python train.py --num_hidden_layers=12 --hidden_size=160 --num_attention_heads=2 --num_key_value_heads=1 --head_dim=64 --intermediate_size=640 --vocab_size=1081 --hidden_act="swiglu" --norm="rmsnorm" --norm_place="pre" --norm_eps=1e-05 --positions="rope" --rope_theta=65100.0 --rope_fraction=1.0 --qk_norm=false --attn_scale=0.125 --bias="none" --tie_word_embeddings=false --parallel_block=true --init="uniform" --init_std_qkv=0.0395 --init_std_o=0.0 --init_std_up=0.0395 --init_std_down=0.0 --optimizer="adamw" --learning_rate=0.00209 --beta1=0.95 --beta2=0.99 --weight_decay=0.056 --lr_head=0.00534 --max_grad_norm=0.5 --warmup_steps=291 --schedule="wsd" --decay_fraction=0.748 --decay_shape="linear" --final_lr_fraction=0.02 --batch_tokens=16384 --max_seq_len=2048 --doc_mask=true --train_tokens=153500000 --max_steps=9369 --dataset="wikipedia_en"
MLP neurons of a small language model. Each row is named by its layer, matrix (gate and up: input weights; down: output weights) and neuron, and shows model dimensions 0-95. Each number is 500 + 50 x the weight over its row's rms, rounded and kept within 0 to 999. Numbers have three digits each. A neuron's up and down rows have the sign that makes its largest values positive.
After each neuron's rows, "fires in" lists the words (lower case) most often at its 100 highest values on Wikipedia text that the model never trained on; "fires before" lists the tokens most often just after its 100 highest values on Wikipedia text that the model never trained on. A number after a token or word is its count.

L5.gate503:483562567490497440464475490549424477472461458456560529450491492457477521585504549527512464472587519604504580491459421483558486537553484496332517521541530413485424430457500411471445547480525555492530452529507426484512433516555548452554495502515549538536509510618492517469575618551505435499
L5.up503:540553553524527544467462458466417483442427519533438495512502405521416597492345547406478455532533509530469484446462445393533560543431520484526512595470429461448406546425579501473471458544482478520557449560585480566525450449552483459550473541567524507502456490539523492493452537489486486485
L5.down503:526439472514447513471557576498464562520501531485504478415514510491456554455488480446500420576599482439485506480399406532499605473520469481483574531444459416514432411486484451539476455554415508516487474507530428505499506472551478547530519526452486503482468462504521442561579483518479452412
fires in: "english" 20, "german" 15, "england" 7, "germany" 5, "australia" 4
fires before: "l" 20, "man " 11, "man" 10, "land" 5, "k" 5

L2.gate176:584534355510540534548470459475511464553506467501489480433393480541491489547538504510495486547521457533427520496505456534502588482438436532330502494501431562543534603418504515523585537456468452555544563450484551541543459528515519528527560512475376420505408428520489463478454481506455335523
L2.up176:528502482569461518528579456492523450589474447512454517438438400472513466564562512426471563514518456506450371497388453555478615550513481442369430462469547497466551575512463518533557493473446438515553563514490541586481534510524483497544537594449398448471377493488373528462447486518512391474
L2.down176:498503428510466500498562510499518441691533485522486488470421449586536528569487424507439527545495483473481508491441446515446557539489396475466429602443473514485580480484549557547470526511499461586512491522480499576519481506538471476504526580530450429501467520531452502528511423498424338479
fires in: "through" 26, "new" 22, "philip" 8, "philadelphia" 7, "throughout" 6, "end" 5
fires before: "ough " 24, "il" 23, "Y" 11, "oug" 9, "d " 5, "y" 4

L2.gate412:480449598463552621511548524455533484461393425466550494463522448489549499529513508493516559487525511575432437491566472573454561493447426496427464460510475525518460522578549526586551515525400482567450544523486555487471455544526443524502515601534504510545490522497445395478484512505454485404
L2.up412:609431487521505620566501478485563544485515500479536546649484458440512429484500471476452511501520512565493407478532416547510560487433512476525549463491451594512455451551430562530544559448443452512517532606518488550567587476554477547535549574505516522492433583465545436562548525504494488467
L2.down412:476437523546491535482517492540468505441497429468508470501512490544612499503534482545394421452484525455739520586543462558553499486488482452578495503529540546556413529459478570464583517443505574582446482621554556511519516517484505551528536519509540435444496594500420517595523517525500438519
fires in: "who" 22, "french" 20, "from" 18, "would" 7, "front" 4, "he" 4
fires before: "en" 21, "om " 18, "was " 7, "on" 4

L2.gate348:430528408566560506530334525477400533432497510541529573516441607480425433578494463465505512575493486568512465595539549484473606486496483547484508456518477512508539462448493435492521460491512509515516511428405562510491548547497435540557496536595591482503493499470479451532477546552641407580
L2.up348:477504442446561513495404541529525538544447589531534560580480521415449464480532481531502430561472602414518481572509554461527552519529497432325487548543513466439532494511521565511473469546527353482423517510480428483438469545494459470478441576479476511425466564545482542445561501549547441513
L2.down348:480502525555522544543446434498491523577485415471453507523526491530532478510485467507559549519546608444540438478429446469490574527475496514432464561487571436477510427374504603537503508404429467457560421421505461433538485534532464603578449528473470473419425462499432546510489527478461504564
fires in: "more" 26, "most" 25, "philadelphia" 6, "philip" 6, "philippines" 4, "phenomenology" 4
fires before: "il" 26, "th" 7, "of " 5, "p" 5, "y" 4, "en" 4

L8.gate431:403496501470588531506481495501494481501451496501582535532513518373478491492489553478577557473541583541482500487495495498459516456441454555600472575530523609516476458451436389473451417474515530357409480548578513511497533565487464471564503484490588588545518489533528554491504536439489497467
L8.up431:425578551549513550524491559446547525521471617485474464565470438478472439436549495536581514575530485564524532565528553443547418474483494523490560577478555560454423510499519512429470444533450527497497472471469553378450510578465486469514439488513539450512524482551569527463470512506535509521
L8.down431:449457502460456399522555541521595589413412489477518566538478444498594485557486535515460575509528480503417514458462531532477471416423423483508473523541506496454460428421432430474601456477539483419525457531562531499511554496436511482573499547460445478473466500464528503554482542502514519463
fires in: "such" 32, "early" 15, "earth" 9, "areas" 7, "area" 7
fires before: "as " 36, "ly " 16, "th " 6, "a " 5, "th" 4

L8.gate468:482517412443511544540617522528443462462392449514534441483487552519439479491481531460456443489510459467497508571532478466547548503438471537506546532465475500518496535465511455383519511574580417537551491561637480570467596503492378486482549523489517433442462481466545516476508564575461499447
L8.up468:422568488535608559474490599523619484485450600453514454458555522496499525523330453519407489588554502426488514485497584435543482502441525480558548450468587452503450499452479525541429533463511476394468498553544548587486464508540455560481551453581498494538417550537437455531484489474465616544
L8.down468:470495490488545556464486441511494583529559468488405624540484528551502487377445485507500502509443520475581562504467490486481504577561516552519529449565479561468493403566566469566468492426449510518450475548515488485560458568475533473523526527510532510453496473505589446597432542381525632453
fires in: "league" 40, "continued" 6, "congress" 5
fires before: "ue " 32, "u" 16, "ed " 9, "or" 4, "–" 4

L2.gate438:474559491504627547370488487505460517519489520440512523546496554478583423511527512499463634539463471555521470527497594547542534490410601445525452558446464532535557399437543443501485538462571506466501419477501504448529517461490448558530509502551458518502482440526489529556542439548410498539
L2.up438:544555442458477492468522495488461466495390525479538405555421564563480357438507495444486485431546463488515523431485516485453511555383531486459389508595536499485457428560390498493473462366511572498543511492558628458433572515369454495512482521507543467526530559490384527554480448586494542442
L2.down438:442437537510514515483551513512503513550532432504511582435496561459540569513545501508568493548418528548587495506527541505592439449564489425516508529398398488455623541407557500518515515565525507504492440504499413546507526461569512584486568463460454502481492497504619475495569584433514526515
fires in: "it" 55, "at" 21, "as" 6
fires before: "the " 16, "was " 15, "is " 15, "has " 6, "bec" 4, "w" 4

L5.gate291:474387500505481609478622451470523428471513495389572444539614553434555467542528521499505507547441529562495494478504422583506506476548472453493463448537477475418494495508415436438599518500522499545571521621502418490478535506553575384529427510464460485513522480559560479435552544415476389522
L5.up291:461586542571408517496423558548470460464450561431533583503486573527492482455567577553549492451511444484482487390449514449433529439508412433482553526487489577491415462462500583493575486549508494530491553448527472452514540477440491566490642483468499518522558537530500489446452562566589490481
L5.down291:472456495540509594447505429513603495538548517425535568491545572511543431460621574464491511535502473540475417511433568606543514437566498478474521537540481484450450452548451468513487413560464518526494589437572414454497574531520555491540455521459545453506544505477579424541538541504512425497
fires in: "1" 31, "until" 11, "utc" 7, "17" 6
fires before: "." 14, "l " 11, "–" 9, "m" 8, "," 8, "T" 7

L4.gate299:534534461421514552463505434453532517443513548674438501595486532422509471569493522493451460551524588444519502439481510536523463506510540528474544496509493447504500592482409500555507488412568587464470575557546471509476429468483511484460383574575403560627505507501436473459521517392488566584
L4.up299:438435464517464531536332491525605531461442576520455463462503513582547502445475496460513551431490571522499534541464466438494494505523518419464448537520493492498546565495560579466511514599376512571488516451504486402503562579482419453516476480473478495531463521491492535454411574528579489490
L4.down299:471419478416546516486382527544507560412424455557589432490481491450504507515482547502480453482570559538585509566548467432513557570514434573571476523504431522442387572508464499465503520480479492442541632562613547507471484513522479483530530481512459511471444418445559431481523583563571554543
fires in: "league" 42, "scored" 7, "assembly" 4
fires before: "ue " 34, "u" 10, "ed " 8, "ing " 4, "bl" 4, " " 4

L5.gate70:492384468521470565600477488537439491472623532439504454538508571445432378548460474554513521481511553486534506625548510459463533432485470529541537449474462582475495432429513447501531551540488537407491480534611418557504503517425544402546457495503471542579507535509428547488515566520439526457
L5.up70:592563467559540544376466547474504508538444538437507683503495549553531494525535442509577547494509495486459463466516456476422608516562471559515459525489518523491445507500568420515537547512562554550351498494574550539543493571535495513482520507475558476506534450475569469402452553586450400552
L5.down70:480473481436564574520568567455449479450556542521516545488493519536520577506506489526656502440556471528554446493524467516519535571517600467477485556353496467475499522530465573465533545536491570529400471496563516559615494452563469528559476437524538440487444522497481504391489553479546467548
fires in: "church" 26, "charles" 14, "then" 8, "character" 6
fires before: "ch " 19, "les " 13, "ch" 8, "en " 8, "ac" 8

L5.gate182:503514454502444538521488478437557430527472517540496472450554442477448449528545539549474511384501523525518523460542466552415500453448604536494488480454399525456509449530463488459472444423482533501441520551485462492543518459428438530460525457530479560539391464519457499503500481464472461496
L5.up182:553490444509505478495398463409528451480593528423630566505519469515487526526456573644482512512490493508522496420544508459487430521486585526426502576572532504469477534479470501491475492582534467445503570481489531542563426484406505568515497444536549525493529435558532498574580539539537472429
L5.down182:550559519504518604520425561509575537557462451534374460470487446491471523582480452418470392534514528484587560567565443544449481527557447488475550483468402421582528521449527490474417452512429530524547490360546504517521525596542469445526514427535505550478432446537510474449561547476450399409
fires in: "league" 36, "short" 6, "meeting" 5, "each" 4, "language" 4
fires before: "ue " 28, "u" 10, "t " 7, "ing " 6, "e" 6, "ch " 4

L4.gate277:460587557432549518526552438456552542448508466488555538418547646417534458545506491544550512368543465449492504528432530500503602519491445471476459577544489556571443609433493509448475464475521547447468494515461469439550470518504491517517542506502478633519508560404536554560410566513484505502
L4.up277:520469487483481453475530462585605481525467410386606531460474464483531546494417480442491577509482638455591593529521488531425444551534508488522430502583525515451529536405475494498493433485500410534543492559543531588585531481510536498531502319508497552495466465420504416506492408481466556550
L4.down277:519528489499542514550519445484565489619470440527534508523507498466665510516530476458554434409554483471543473519412358415511403458440452531500518541569470459507575491542567486396567462458458470446500491446480521505489500500493415501431469478493513521472464500485504577524467463412528462466
fires in: "time" 18, "title" 13, "development" 10, "developed" 10, "program" 6, "titled" 4
fires before: "op" 24, "l" 8, "le " 8, "le" 6, "in " 6

L5.gate629:385494637560544439536437518567541458440560505538412477517480533482483379528625549546517509517479434480495627514485433437451517476444454478499550469485473441546488404572424484425612563473503534560526519549499433512449516585484509499438463438614554426538465423517517532498538548471436468527
L5.up629:454411413412479542542551456478447521426394524414506424455443484511503453441622503549492506461489606541512460554535472505537539521499554529480570427399470533517447543487455493465441479566505443460526449543521381581512523449592544507494585526527477538518587533515535542432485575448459465581
L5.down629:540456477497454495512510432466460438420520586498438527426449596576554410618478519507507486456588561472538456542452501537485568388469507551495452590470552615520501400518545515550553508512376493478452458513413480454507545485498503552558496470393488474548547459448537443491509493490569438479
fires in: "until" 32, "appointed" 7, "died" 6, "married" 5, "lost" 4, "later" 4
fires before: "l " 32, "ed " 10, "po" 7, "ain " 5, "ag" 5

L7.gate337:496372403496483612338468477459489472494527409473481452464492430410510396565427480446501508432497548467499484457526512529521471524459509518479533550512520456456572529510468403494510500507430517568549428490420406504481470557565502428575564562422454547467555459509528558398587510552556560485
L7.up337:427524488469490421476466453418483536499495507508477392543533524513483501533544548491519457451543512522449530485468495609487476476434516420532471444462451581549485561593529511492580464541557466504430523475499474460478525427556515556479528476431392580463490414531444616497532417456539485511
L7.down337:530576413536573483448537401431563504464517401519480460488635494490502361500386456467453548462439477516515483537484464496453404521470460484554475608418544451552450535566461521491503529432439488498475527477487502550507533498527507477507557498471490518539467449393465472430520474497510561533
fires in: "career" 35, "before" 7, "cast" 5, "castle" 4, "design" 4
fires before: "er" 20, "er " 17, "n" 9, "e " 7, "le " 4

L5.gate438:616439521406424522516538393498503455390440552500480466549495516450567391496500548459538452545455420549455520488523526526539509464473509421554446526504479497551517493505432496459494437634545444505545467513503502594491501482437474493559522498485433509563550501515439509397468451557416483513
L5.up438:549492561536493495523579534477401528470560495556528534445463487393538468541638516501450546529506536472518458523432441554518525521428466542419490504522598601365481588371581552463523505512600489429544468546482493545598387448434462447538556497478453488534462465481550438479503496556509522487
L5.down438:494433506538515352551439474417518485500501520564480564416504526542576546543474556483535473471434488539637513540484558579522506480483447675481474538511484456530460532523524542473520542476492529537458489533484547435424535437580368498499463520482499507440534521536522465525452460479565431450
fires in: "season" 41, "round" 9, "railway" 6, "magazine" 4
fires before: "on" 30, "on " 17, "way " 6, ", " 5

L8.gate614:511533466475534471543482536458492464514536417534528495460491442453468426516480419520583436547510471466424544492429593487528465468435532526370514471590475494529540561446530502489540511459512461530564538480440520394492476488549505498525443413454590522473394441580388539497526527664495502443
L8.up614:482570493495521495574470516469493522563443475566661526452425415484489561503501455495561420566454469577492529490473587545523432470484511480430498410481506489555473542462596521520523493466501410466553551501446477430550441491547500537533496470473488491481539447556554524526505426602515517439
L8.down614:526492553567510486516556583467497451567479449515504475416411356557450582427492528394441437491518494500508517484495535548495413500507489447570473500381539473498526529535519603539496434492449502422421495426540496535525460498474439491524494543510456509488495519575561492451470427479608410399
fires in: "music" 26, "description" 7, "musical" 6, "president" 5, "soundtrack" 5, "consciousness" 5
fires before: "ic " 23, "ic" 7, "cri" 7, "ical " 5, "tr" 5, "ous" 5

L4.gate563:497526445513498546457497489435452454494516543460563558413534561482455597521581500565512444527505440481510503536450534472513428553484469516391465606518477419514481561403458438502446491421582383474373534503508378539496490577537596519535604462535539516485507465474447507487494500424483488523
L4.up563:515535643430573438409509479416482497484515450544450516563451434513522496539510503511462492497511427619488557481563489559474529549401479533525506499469485498493554437531411499495565543434550409527524487449521502592531417491509490432501482496535542534541459521438484478508491507476551534450
L4.down563:443506401492508564503587442516618531546521513470434450558458458550548485466483498449513489473552440468427540499547528538415468462546411453416419519474505538475466431501509527534445458464429498506478420569569375477490528440434513504462411532442529506477557497447526527466556489473530490528
fires in: "until" 28, "position" 7, "purdue" 6, "composition" 5, "positive" 4, "conflict" 4
fires before: "l " 28, "tion " 10, "tion" 8, "d" 6, " " 5, "tive " 4

L2.gate355:567381451463463543529517445483481551519528548561583572445482578548473477509498533494521472456448545442493505537454490413592608479524436466504540496477463478615515561468416561538514512610614535521591500487570476437463559453549607544554467546470550416505489424545582516450544499470491514526
L2.up355:468490488499432468523526487474451449497508495574532443520499529537532523550570483480581484509438444430461429458510457414405500453564434446586553422436408460535528530432540486511575520501443519586504516520521455496533619504464537508533428443477421501476489529501513548516503517524535586593
L2.down355:526508442457525588376506606536512381487492443465446464486471485415436550541553451485573460438610498544491562504419426533496395540497517425481511480502488510445539507562501469486501362523503477413433491475508402510523510549600545542448518525463490573500456425475433515557536507531533486509
fires in: "march" 17, "january" 12, "october" 9, "november" 8, "july" 8
fires before: "201" 27, "202" 15, "200" 6, "199" 6, "18" 5, "192" 5

L5.gate156:496482413438546448515473557481552439424519648449461495481508550566543461536388506418586512560447641546556566552496562587452474425448458491458539563448564498604531502427461532451441460521499444578492477469540467543528522560538491455595523435551408452500475459495493416435574547517537502476
L5.up156:343564468428425471456399410508583530470468478511452536455482502444489446442546497521474565556496536488521454502538456481441486530527445461458551469453452458506554537511489463513489551617526460544461551474581454534515504475476401482464538439537498486552351439547463393483587562466589524452
L5.down156:486620480496438586448457526579506484559526587461522446548557543532536516489539458470441482468530590559479463463465530592444601493500544485522468519529444519475480409495494500470520492530536516444422420507312494494507405484468528524566582583434488453508533400497500548485443408447484494460
fires in: "league" 36, "coaching" 6, "p" 5, "orient" 4, "rebounds" 4
fires before: "ue " 28, "ing " 8, "u" 8, "." 5, "b" 4, "ed " 4

L4.gate478:482443488559515510560592443494534425507435529557405478497469447538490486468528513566477528604424558537504391507540514495545534532569492403603556517474423482482482595453459500488492504588499534522511558476461511435523422419494469537567487538459524491531560504409496526480441461540485558526
L4.up478:528481451446589583580537491521495479484501496584456554384513497477575458448546463520534330543520444490498518528523533472549436556467505535428553545498484506518542526455566605445551555469425497496443467469480525510592455530503467493465506586519538373557464518445574441468482569466559436462
L4.down478:507431447414481550555447455533488467495559584536477546552506512540545406473525549508523548427499508495572416512353541499504528472624438545436462524552533498482533480531480543441547491502516571384488483559497513526516511547458393550533509528419439591478457503491576492463467620447454529472
fires in: "season" 44, "football" 12, "footballer" 7, "start" 4, "overall" 4, "overwatch" 4
fires before: "on" 29, "b" 19, "on " 19, "t " 4, "w" 4

L2.gate225:492482495568443541484550405459527471515584485533467457559488546595481482518444478465463550487507402577473500534516493455519552491465505451558544437517550577479508464513522444485480440515391589514576502474556620556441477486543528519433580556603526466558519472528483581515421475574410410547
L2.up225:594523554500494464525475410483437520568500303474589532438433579538550423530440448572520500506489501529502518604504573564527528500441521497507484538474555507433459468497501516490550514543447446485481539540523536472588445539577503559621616534512567556513512470526409468491471418601475546467
L2.down225:530458480452549463399569627527502443522498371502552527472461501517446469526455585545472546494495528456423548523550498481605522578616466581553561422491523595536465551518536529507503500516499575547550434436470487512398538569466422490493401505589423479544525504499481455448515519631462468536
fires in: "it" 66, "this" 5, "colors" 4
fires before: "was " 25, "is " 15, "has " 9, "or" 4

L2.gate211:543476437394485479561491470542422428570369438482532432467437462500546413511590521548458490523464507486475487455520535533533490494440470595464428500545466515464550497478503444522514509435539563536431537498633522450480556562508442463522552545556432362493520461461452501483462450467393536525
L2.up211:580572551470476630502523574559463452515433385477521508503401539573523462544581510511456519517577503549467407539507494484594479495454450488434473342581432551454440470494496464543511536428450461492527542473641480435482507513466419505430499609572416419493443502556446520554461450517489493483
L2.down211:441450516530570489480591450428514496655417479487482540499487432570529468573508543500448502476459478523611496460528543503559517560516473492503446561436435521577453505551536523525555407489443474529572407602472551527562578529490522483487518414540408502503621485440499469565480544575534472428
fires in: "it" 91, "she" 7
fires before: "was " 30, "is " 24, "has " 8, "bec" 5, "had " 4

L7.gate363:528444492498481535393506445555566499490537495499524474496532544445493486483444430443421475605495470481479468526463549505422545443526492497570511442626429590465475486413465602510485475516528486493457494486516396477429465474541518426584447555439566496536499420511482476391633515498382495442
L7.up363:513484403552507455481530557468610647517456543445569540526470523513524455490525484446473500490562317507512407459482529506496536509536491480525442494552456496520426479463565546531502595624517483476513486559432457541451572511461580547540572425480464500490483511484471514407456472437482557515
L7.down363:424524532501463499514475568451454524441456529407585448475479543498472511523445599475448463454500504515458408429465493513545497474447585601511511518500416461515435447458468523576362558548425472600456405491466543475534484452455510608490554485522538537503478495430512524409460511502508509596
fires in: "total" 28, "votes" 13, "www" 8, "invalid" 4
fires before: "al " 16, "es " 15, "al" 14, "w" 8

L4.gate233:421434462509598526496588512531498484463463467525581484460471501402511519516495555495505564422539432471487489467457635625519557463480463502445429532510502561437557501534507479499504506493495460491450492533568458377423501495444514466522521526450491517492443440477502508506512424516421486458
L4.up233:547612541529494439419534482589440441525511460517523499540458518557541488513421515498479479504484523485480508544446469513482534473496437492562552447503512511512569533454441550433511470507387488461478471579520413492410455523551488462469512432510470429516449467503517621437520509601413483451
L4.down233:597568557464519490483528408470518541494538461503430536477542504522453575618467401505519590524455516542479528442489517502564422502529559521449475493515472413469530517496507517490493477540532507422481597463509477486514455541462544467512380454554524604468465482510479436446423517548473461579
fires in: "career" 35, "records" 13, "institute" 5, "rights" 5, "right" 4
fires before: "er" 19, "er " 16, "s " 10, "e " 7, "t" 6, "ts " 6

L2.gate629:517444511519489460463612504442600487416529524534524509515465486599550396580459537504459471438520480473478445439470519505527612454486464420560595420473445395604501543480448536469524475595502509503480526500590528516489556484528522583414574577501574468538467462510602585482566481460483543470
L2.up629:557587439509474495526562492558409536481492545459494583589545572458478589498582489537497479560492595576526408425513511532471465516537461552426444513583458454537434614467438408467473449483453508456537526514557477501490525488585605467462442450534502582526476490510506465505457591490505464449
L2.down629:449508529537491474506532485511441478417445528556486470499511525522528459516432476539489426627558476453352410490486458517600624470571484380432398549451514574541496439505519511471493434501571524416456526418504475548530518463446486438530495476529477515557464442554482477490409468565553456507
fires in: "march" 17, "january" 16, "february" 9, "august" 9, "december" 7, "july" 7
fires before: "201" 38, "202" 14, "/ " 6, "200" 5

L5.gate221:551576454509546519351524455530501517414457535517474536462395524559440467477510493478525573464535508514493488447583479560543539477504528462562575533457473475449465577463429532547507520504610392595444470550429435497474547551476521396500493436427493506495506477454507481552590467455484515406
L5.up221:482457503455469543576503416437445559456416467387461431601489556508497491416411541445542516509514594693515463518513494469541440549615441497503424546519539451516467591436529514420555469551450480536542470484496494446403510462465569478493479398520436494524414494474500470490445437523470563443
L5.down221:591553539461461434377442521469541541417493499499537428467471547572466461491495507560535495429432485504496467463489484596455528362552417415493513540443386540531473520452506496542487562577562500627498549476486482500445499548476562408512447448509505457445476492495495495511569541541488505550
fires in: "area" 15, "total" 13, "career" 9, "10" 8, "areas" 7, "eastern" 6
fires before: "al " 13, "a " 12, "0" 7, "er " 6, "as " 6, "ern " 6

L5.gate288:477378444370397538588530574491456428487490449506463500504503543444509422509509453517484442485516528564524522546440505465539479584461459433560583466482484521581542552511492490346565508525499481563457431464511492432541530493567594520525383476453580609491572494483488524520485550465502492509
L5.up288:502544496450623425512475494482371522403579527472491512523551479458539479473542595446463435440523488527557564474524515556469472484411494446540469478526482424476571492510432505583532526484604559500415513355552489576526500541429435489517507568546525447509474500479474423480564501466497536451
L5.down288:494484494496603438468536484493460544447461428515566534465524538578439538559478538557477559500509368521462511561480536509544505427473448506465413526499497497454551584535549583536601445389502504474501558492511466542527523493443483537549468524551471446463498559385579437452495524575490516473
fires in: "church" 27, "company" 9, "according" 6, "companion" 4, "preterm" 4
fires before: "ch " 19, "an" 12, "ch" 10, "n" 6, "ord" 6

L4.gate406:492521459432448561463440429503396427410500560509544544472529521527470509432468419372446437417492444426510492569520535480490534487486607428543505446475457537518530544438443475455424446441504438560522527442568452582527472527390550536480446465490579417475495501494442536502559485516471525463
L4.up406:564502499531562452475431512356567500512488546515564548415487582557479499575483503475455504466402596440501632458519500498543513457497508533451594459527498524499445560511465501465509529551543493511559502457603454460412454534532529464401429393490506468518520415402477567449464564509545576485
L4.down406:536543445424560477433537497570363550543458498576525549551484490469499470473443516512369445516619462513494437457523547519510530413530509502560437540420483453515496569456515473443440536540535523495414576501528520514536403541554471547489465547441533581489516480482570502535543500433505506521
fires in: "league" 29, "eastern" 7, "university" 7, "received" 7, "preceded" 4
fires before: "ue " 24, "iv" 9, ", " 8, "ern " 7, "ed " 6, "u" 6

L2.gate604:456426620490514532504542436461434542492466570437437557470563487413515580495497481512466510508507593512478537487463532483551575502475485494509538431524446481535507507548433402547517412552506419485532565509499460498519604471535530530576466591426458485530428370464509363446588615503508418424
L2.up604:442512511465578550519491481449490504529464487548492579432453493402461508486434500388430484576575550572516591459513491537525562548438516535429516459517469583467490541541487447490499470485494526509486489518507467443528532544471465464588440554424536517535531499401596381515525567554489369524
L2.down604:487541483476499585521581463554447565507467563463559602504444543465498512522517444495424460586536508481565584477478494484563509528474571528480513562477490472517453494494457529485376441529532500541462397510544491500462563503558475511486462479430490468495484484366466484493534530516525409437
fires in: "australia" 18, "english" 18, "india" 10, "america" 7, "england" 7
fires before: "l" 18, "ia" 14, "a" 9, "a " 9, "an" 6, "ian " 6

L7.gate81:452525490506540645530545448459494479446427490482445402450557603521495457548425542471470501510469464583479643508470512387577533401561456443505555486523465485538430530570520470504550510618584482391532504418585512590572555500424458425534523393484464534584553519510524493489498489545540510570
L7.up81:520537428463534406472470434471552489537456565553577490402541495534440459558560436514457425593447560594481570463418431492453480528519612533502497531472487446448528448478501628507455488559498457468560478507540453529537514513494492525541483538584471468489474493513464503379418478475492458510
L7.down81:515496468469580518464450490504512508514487599486451534555581493565570483520439506427509548506429508471415470508524445534440597458507517450549535522606462552554486459629503502615584513554495571456464432439434548594468437526463460487467532522498511577486493570492529508448494443519503519461
fires in: "until" 32, "signed" 9, "after" 7, "remained" 5
fires before: "l " 32, "ain" 9, "ned " 9, "ter " 7, "ed " 4

L2.gate24:546553458518518459459402470513365535511490540531552451575565519472361462574547450503441506485491509478447552549586548490476553440470528482497549514491511484536472580420477574476462457455468561479484573483519523461409530520495519563460521566521622421510537482471425496448516449450458417396
L2.up24:533538564428428585493410454457519474507421569539538517388492507463537481528550558443443530595471426590504484425499556445613561534395524482443459523494528599547503490490532520529423535437540515551494510437542455472434549506520384527506533411460477474520509574551535484525501517554506579480
L2.down24:456498509467533469629561432406489475503425504487492456539530542383499472410477492566479501560585526511544443562518507486492482475482620352516485449509547534479504526409510484523505462473453526445517446524542612476560495498496462498442536456479482527574575473525486441530552479541523554471
fires in: "one" 57, "it" 30, "lake" 5
fires before: "of " 25, "was " 12, "is " 5, "c" 4, "G" 4

L8.gate377:567423484479453456427463403484463532541544458547451451456453465482386412532466519487453522533477569457522474515466512536469606535513581471495491399453431540540502506463473542491500563516589486492465536428450535480485602530507582474591462602417536454545525474485501499461488434499533455466
L8.up377:582467521543495543555512527437538519454552511469510476510339544452453515561470456529477528443513472406473558484426542552549548486451476508529559494448475498535538461561590492539574487517406532530494540513549486447604431631509515482482542424386468543518551505457526549478520498572489564444
L8.down377:531448471462468502550577524405597455555479531482501580556444477525578522489559514462595487453592460401550442463520531433522471512501519477470458644532483403530492531598474546567628459488517461543555487500533488542478535506543513548526488590501546465517524466474459464506581453475529573555
fires in: "is" 38, "as" 18, "committee" 5, "was" 4, "type" 4, "institute" 4
fires before: "a " 36, "an " 11, "e " 8, ": " 4

L8.gate615:386378442462567540569487463527474499521443442457551526499512551515509473565393468483567509447478569558392524501478505373559517497493464472415582491521474569576525631487460483465523474519574612456488579574473536538528467566430513466502532446499508532530446486490543600447439480515472453547
L8.up615:442460448622481509490476512497561490586450494524539547473477529518547482472462431575502486477512569559486569496423527448524446503487457438444537412442559552459496560504504533524470519526543548472582464585566582629511516521445508487439562433461496514512425553496522612490436522507476545568
L8.down615:561543418654545422464506453562510527528510517474533615511465509521529486411476548425476453565432469423554493477557537470522495528493440461567453491430457535558514428527579527559468647480452508490392491529474456579452476478458391471502521471494571517473474579531636537544423529487498556504
fires in: "league" 41, "4" 12, "round" 5, "among" 5
fires before: "ue " 34, "u" 12, "| " 10, "ong " 5

L2.gate168:462464442540442491445542479494489561472559384544416422435499467492484453588547528543476448525502523483461568534462590464512501512522444474579554424489518490586494499466463527542565510454476462533425482566539555469524578545572592515528612560498494506527450527465446456507458512617491517525
L2.up168:502521578484440493458593389556418540564573452498498472513510488427528533484629467472446520409489487560510521472564539496538480596501436547497429536511535539496546482555440438520452539405494494545502492481603547553483539482524399491538558500562461588514548469407492531479527462546488499463
L2.down168:445502545450476523464499454479588477549445505554495437503518612533470516590517541520502526509581541506635479466561450487487517448451485452503496510524387516505454499551382470427421402466448595481521522537446464532442456448512498490534503485553408503543501514499483486567510544466478446574
fires in: "it" 70, "a" 5, "great" 4
fires before: "was " 25, "is " 14, "has " 8, "had " 4

L5.gate59:555404524505449608494432364547538457523576482591442522486454447483505454418430464501431449440472532491515591510417398496469519469498469548493509536438517507481496550538471450483498468516554498404632517553560509476536507501544529463644423486487481542575528465449439597510458574548524557516
L5.up59:409512518495525448550507448502362527552483471476492529541453439513456448492476512482509448582493572503509499385563531500584503398531425537513460486568426530603556535410439521396526527569523451426555625546465543579437464488467451448604583459448379493527485440480555439450494533550483459457
L5.down59:640550420488573545536503426568646449472570497583470490476552447494457481446465531528532478479420537470606470489452508466539528487515522534485524486443488537587558476616464505531498400491514496431481609520497502498460602479500479526487458504530507504475457443504504571482572426522490520480
fires in: "season" 45, "team" 10, "year" 6
fires before: "on" 31, "on " 18, "am " 8, "am" 5